Weights of a small GPT-style language model, trained from scratch on English Wikipedia.
Architecture: RMSNorm before each block, rotary positions, no biases in attention or MLP, untied embeddings.
MLP neurons of a small language model. Each row is named by its layer, matrix (gate and up: input weights; down: output weights) and neuron, and shows model dimensions 80-207. Each number is 500 + 25 x the weight over its row's rms, rounded and kept within 0 to 999. Numbers have three digits each. A neuron's up and down rows have the sign that makes its largest values positive.
After each neuron's rows, "fires before" lists the tokens most often just after its 100 highest values on Wikipedia text that the model never trained on.

L2.gate92:435497510525497471530480502490518478504457466550520511486567484529480505507532472485518512518513508509502518495498503483519500524472492488485501516502516494486508494513491464510550470494506492507513501534466500474447569493546434471476473487458470473485456546493493541480495527476440470524503497512536484470528524518503475513515464519496501476474505469535507529538494521511460492520503
L2.up92:493521526502535474520478550490470490481471482526534493529508497518491440532498509475551513497552492558479506489486465503506447540467465464486514503490514485477468497514480470487538457484464512478473500491474521448498497493535454499537500506429457464479471513551494530509484521457481484494534502523512492480510497479517444490465490508485512483467470488543507505509529534472447502478508
L2.down92:497459470505527489458517487461490467504509477512513507539477473502471487463499495528510533489483487510497526486463534529521524497526542497548500491539504464499490553502522483487478532441548484455542521537495477487526495506521478507481491542488492492542481446476504470473506486536518514525513538507509508484507493527513499527482493512506549520519516500474487446497476503513487480495421
fires before: " |", " (", " –", ")."

L8.gate268:487495485525488506546505507552551503482478474479473481526527478501522537463519524528511500520520518494469491513515500510523510464540530535535507489490508500492497549509453512516508529473497514466470544495484485446470528501500491483528498522513480511470451518496510486447487509515481472493495517513530518508485501446499533524485511461528484508531503489503489481503527492515476527529548
L8.up268:512505462504490483492519530495499512467496508487500495502524507520462525496510518547494497499545493479496446542493506503449495522534490527511490475509513528488499549525477497564507481523417529500513533472452472489546513488529522531530510485510498512450468505503530513513497515531499495510501501502533482535505470502478506514482475512449494497480451552517521520497526528477551474511447
L8.down268:532523507493469491540497513558495477495543473454518457515535517538479545493485533542500526517493500505493485470470456506506500500500533462533481476481543507492513482478522520445510525550491496463494508486511490490469513513506536493494538492514519518493523518469487526488482508492469498550508483483503536491445523519463464499506506491507510476524470503478509469526542494532530495468397
fires before: "ation", "al", "ated", "ations", "im", "ate"

L7.gate265:456518566506499477473489501465507501519492515519523455515522530491491527468517503499484490476505491485531524499455519490514504470497541458482522511507481557472483487488480542471481540461502485497498505473530516511486490490504493472490478503505452494435501508528488508463461499506484508506529500532493472503522465543452531516519459491510514499557464508516537480497490496553512502468529
L7.up265:531476530542451502488417496463474530518463522487497471510495479543523498508514535504504499485495476523504482533518509498487460462473497508498481537489513496503496500482473459494522470504489543515505521529478488516511546516467478447489494544534526455488484495564462502475533506486487485498530459491461479484481523515446492548510507474521497545477512494497535479501451503489529454535486
L7.down265:476519517483479501525489533484502450546526524496532499506485485513499506461444467482491481468546508510491473483506512513516521497491478518522514428501509513509514510486534467497466482516491487488506500520483510504523500505505466499482519480527473497489466469511523497468524516514530553501498450482535504494529494505506507484505506502528478503449565448524496519462491494498466491420484
fires before: " (", " –", " 194", "==", " 197", " 195"

L7.gate168:473509511496512452515550513525524537488460494520527506528471450512544479481477496477501502578509509471477543560461470452507534514520502514511465477472518462474571487476505480504492521465508543501472470445521500488488514487492543520481491499526519492476500476532462510471493471515504510489495453501468457492466497512509494492495494499489500442474473455467508499504544486529550449494544
L7.up168:538491525511488459475504530485518496507489499500522555503476493515517523479511482512478510483485487448485516536533479540491518562495479518502506485483520500476506499458537524534484526494551520494489550496496507481501528526494506473504506466481462488509476516500480439538532495533503480440494490540471489534502494497505492558548518511472520503499470513502516495526538498466454505502523
L7.down168:497479522484489515518479524487499542470500475448482519500503492528526495493488499520489517494509513477495508501472519530475494474500469482521495510525497487524485522461515498503514498517452494511501479511520529475464521510542484495502483532522521560431497502507474466518528519550483434493486520509487529488494498492475516466478459503490504510486547486509495494471489473480500500486455
fires before: " by", " in", "l", " at"

L2.gate631:482522452504505510510484484505526555512514505518480483534522495497475496485497525494513460523546533486502505506428498482519476475506525506512526529502469484525496487492500515473482483420476490518545506489502518506491503481516477515465445529511502520483522524463513443518492495490471494480507524514505538463515496537493507496487455486508508498446452520517531513516455480497509493514508
L2.up631:533525476497530477532498519506466530513509529484498510521473490503526509495480535547543475511490536512450506480466509502498491522516505523555482512494476494534489511538546487488496525514493556473535447476493449548546526512514469520457500504483497556499509484531537520442524524557533494490486486531490513528460504503527536515486492528522533432517472514542496473509528495506470549520497
L2.down631:468540474519511481498495472503526499499501495511493533473488476444514511479488514501533472503514552490489507485468453475533496524476498499573517551517484451531501518486548517494510501457486489484524498505514498495543531512490462510496487540473506516493535492471515463495516505542476494511519532545475486468482532523486504498509473520482501510484488530571509514506487465462544471498511
fires before: " was", " is", " has"

L8.gate518:502501522512467478488491506498518500458518497513529482505525511504525526503529516460507513500487494494525504482517480499499478500518466483470538525509508539506500494484513490451449514494513493463491460513431501522459501472495504460453458497496532510475531534523490517493487469551499460511476498504456456483539484511549555496509474507509516475520473508483524479475486480513536528468521
L8.up518:485518516494485495515542491505539484498486455510492522500519488479496533467553481488472510462491481515504506501538531465513476514503512459495559537502505503505483498527515465457485492521533463521515532479534540475525498507546469466491536556507493487544472494491478524480510485494487485468525480473435495460519466490485509491513481478499517526508476524518498527528521476497468470496519
L8.down518:529506515506462526497531490473547516479450496452538474485477544529512511496510529507509483447515504477464545534451489513493495510509527531518529502484515471501487529544548484528465500486501481479505476520501495493486478549463538510482494485487498428460500498498499533510484509512510491503492492489484531538462541485523536517505562566489495481506478490505510487471486538515448501497486
fires before: ")", ",", "),", ":", "osp"

L2.gate619:518470503526518533515515463463491511495454500496500506530510509484514509507463548471496479452535470490528511490512491545507479521504513490473493498457495518546496486562529499535491495530501449526484498502460454473464494462489482483513492472512458525489481486511475509512522515501505522488490522488484523491496467509568494490476447510495478479527527483437513532474498523529508532498494
L2.up619:500501526503501472489473486506498517490498478513479557495526497475499458542472534513489468494480491519520503489465479473500509503496459536487522463463446469579507499481493516499512516511498453490512523524499521483493533489479547531492492458542515516496461527518530505512502486534485479482516525500520512538500482502513471526476480479549482506515532526510488490540525516508480510500501
L2.down619:486450537480491531463585525472491525509537471486488511518481501495480509499552483484533497440492504509515499456483502499517487466489547462470507483490548483461563499557507501502481504472472475492459492473453540484498496504488474542513498481505504516505466503446488493527509481454509516509474523515506494498491462490493524492486509471481474523487501505510508505484504479524483522480474
fires before: "ther", "te", "ed", "ce", "ces", " in"

L6.gate253:530535515508507501476481488525503532515541527518541469489472497461569443483521518504486512545507526504513513523530493475449493454549469515520507474503507460484534468468523511493510512487544542484495486482524533497483525489501497497514513500520466492536467520532516489497510508529470552481451434507483526534502526471498547511505568455473493506474534473499494544490524514447548508532544
L6.up253:461544455469443513508488509541511524511528509494483522508503523470529467526499511526488501457486483452497533485484490485506491492492481530537469453454507485502479532482511546485425512551522526495433503459458477470492554552523516468488506489511509489483520454506523508521521507508488517489489455510455477540509487462548490553551533509509508494517527465518486488483467500467500506488512
L6.down253:506521513490497561499493508510523484545532427459500492509522491506539493439506492514504510501501528497488511473524474495491536532471502494526471479490498509472470504511560528518504524539526520490491467482497485533511485478502522519433479534538535537466541476524504498504511491534458494438475491508488502491529465512474485469495464487516482442499491465494485504526480491475495475507523
fires before: " by", " in", " to", " from", " with", " for"

L5.gate208:470525509469490491508536526496494483493506512541506519434488492510541520492499516526477526501478490529481516479490530498467549531535498519482524529517513503504511525492506526485540474518520505510438495509500563519491488510509545477517510501478501461532510500502492488511539506449535536479507506489501496524475531499434509526476465513468512478492504467446466496502462513500509510477550
L5.up208:487515510508516471479519459514511506479514533510509451505500474534501528479547537495482513516496522508487534476489493501473498452511525423473472509453500526493511527506500498512449515535469497507525494452464494507486510470507528518512478512496510455563494529507525500490535516550475498507500477486499488527538501552524532473512509499483512479520515493493527510510472490462518513495512
L5.down208:511470494518492448548475509555501477498528509516520535493487507516521540525504469510479516506522509532521504518537500486513522529476504502463494464489494503543544517514515507490491513458528510526478538522492511487453450498479460528505493470521507515545493432507553493492512446490477484523507492507517525505458501508477569553507505486486445491528486504474475471537476510506552505513498
fires before: "lection", "on", "umb", "lege", "or", "our"

L6.gate560:502495514519481523502537512523507478487508498517499501463468519453489498502477441519492492515503487495526463469509486461538483538494460504498490469512540507513456513502498510516453456503542493501491548482529520446494546550541543524477496505460479466488466537535498525493511500496495478445491500584532527503522573495515495531512494500515512480510519459476513544508559456479499491527520
L6.up560:519480497549547464526543509506526479502492477496516531475514503521518456469447547515462473508495529460463467521496458480492495495497499485487550466488461500510488527478526485487492476495488513508515495495502528491524521453486478518478474447520482474488517504470511531485488478519451566502472472523498512504471500494459544500524539510497501523507523520498514427499530487505503491449512
L6.down560:505484499478506527475476494472483491541492437498462462505445484538518521493524467495513523471537489494493437459498476475518450562503476503528447482489507506502433511514512516541469443482481532521510529514517462469523484537544498503485535480454541495507488493518518450504485519512526523489466495516498482491489492536508492552472527482487492521516477490486521487525509523518508509500566
fires before: ")", "2", "}", ":", "ec"

L6.gate214:475503478534488482502460476485525506554531501520491538479508439488477466513533533497475552534507539459494481519492522514496500493516505463498502497542482509528515453532465504519502524503513469494578504482494480453536515462499501497513537536525516507535538519474457558431524548497477545502498501505489486474490461460512569482462511463491508514501497513498523491529503489516510478471502
L6.up214:530490509484510459477515512503499509492519534489474504521485467518540495531513518475508516514489511508545503525485544503450484452477490500512507516486564484472516513555456491497511495463513504519460541483512491514532486501510499468496549482483496462512533488514463498506535465472447517519524477499479498464484505470548512506466492479488512536490478469506449555541511510471500500528509
L6.down214:498515453521500469519489462528497520483516477520506518508527525520504511504495554464527500490503526501498476449512497483512493525479490506503513474494525514529454507526503516461486489494486507512487537511493511534502501535541497473497477513526517481544518546493471530481527470477516480497507483489537541524472502457464463531521506520504523510483515493518476500512511511520508499512477
fires before: "ed", "ial", "ase", "es", "ate"

L5.gate498:524510509530512463472499495519468492501484458514473433488484526517462545514515498524475466552491518513484472485531504466455485567524502523488530488499510521491476513480495503548494530545507485483478501497458500502506489531501488506456487518523492520471491512469482538498489520519481436478525476485527459481516452487524536458471490482503514496529477552480450503512490505486461506510517
L5.up498:496547515505522456492513488550496501495502532531533483521500510513487539540497522513542482528492535464517514464505530487518461535493505480507451540527505513537485484505518495486490514463512490541490496476459479506553482490511472496497568478543459492485461482467480476479509503483517532512472515484478475527525477485475513500496473489507436504511524492518526503447533506522522512515503
L5.down498:499510444521512480511512548524485498504515522464538538454480468496530492458528517515499524453490501517474491535501483490491530522515522478495547461497513536489476504524477514462491513501509480504493462530500466518481517501506488516492508493455498505507502461547521495477498517511483485499505485510494482505492510487448476515527539505513455520493454509520506456522521476520502497509524
fires before: "\n", " was", ")", " 1", "ty", " in"

L5.gate260:509459542481485514550510510482515489492517512497492492501535486496487496562518522499484466487517536504471476538504494517522474492499506545479506542487521538504461511515513513482523480505495558456518509488504498500494548538484538491505508479546530495498438501530487520491509479503540502494517442484481462528486447494473543501518530499464518533522487521457511460486479516493472504473488
L5.up260:448476463470505498512516490503484477525484469517525500483500510521534469574523548414483503479510500514493478499498482467494493506491521514502557524498534527493512486472487496530525504469510543521494469506508494502482491476495512506509502467528488453491478503504522475538497468520558482486495493478429512499497503490501478498503473492488513496551517513489503489472537486515487493479501
L5.down260:492466566515539470512517496471501498524535479508453460556516506488493451541488464496473513501446484492527508486479492496497468480553519485523459568472484461523507500501516507509494468509494500482459476526481520458493478520479493479481521537534469499471477457527509491482466487524506551510490494526550459514471511508512483466463504531524498461514477506481504470491462495472522473526588
fires before: "″", "′", "a", "in", "k"

L6.gate181:498498530517452513516508521505486520474509493472487511482506451514488481508505525501501456476506506529526510461459522511510506560494492488503519470495447515486483481474510550459495503512466510448488496459481511508465533485496512499529497505546469525514514483494517496465536506501467485478492495481514519477540518544503483486486514452502484494531497471509548516454506519497519501494539
L6.up181:478486549517452538452503536469502474521474501504519460479465461500468492502488470502516501482492512484491502491473493522491535521498496557493547488534482506491500486480464515499489487515506512482512515501514490515464542498467485514523521508507520504479471518509516472452502518494469462533486473502520493523505473463520515467473502484488472513557502520517499470493471460484470525501513
L6.down181:469453534476486519524502510521502466525516450503494522547519505493487492493477496504515529540521517460527496516532497519477516528477529476514492481517511503485523497474540488493521466483504566552494489494514493514540464504527527481523469467496526456529501497518469489462506486502488520488517548500465508538507526535457507487493459488473534506520531508499545490476497490481490502493520
fires before: ".", "\n", ";", "B", ".,"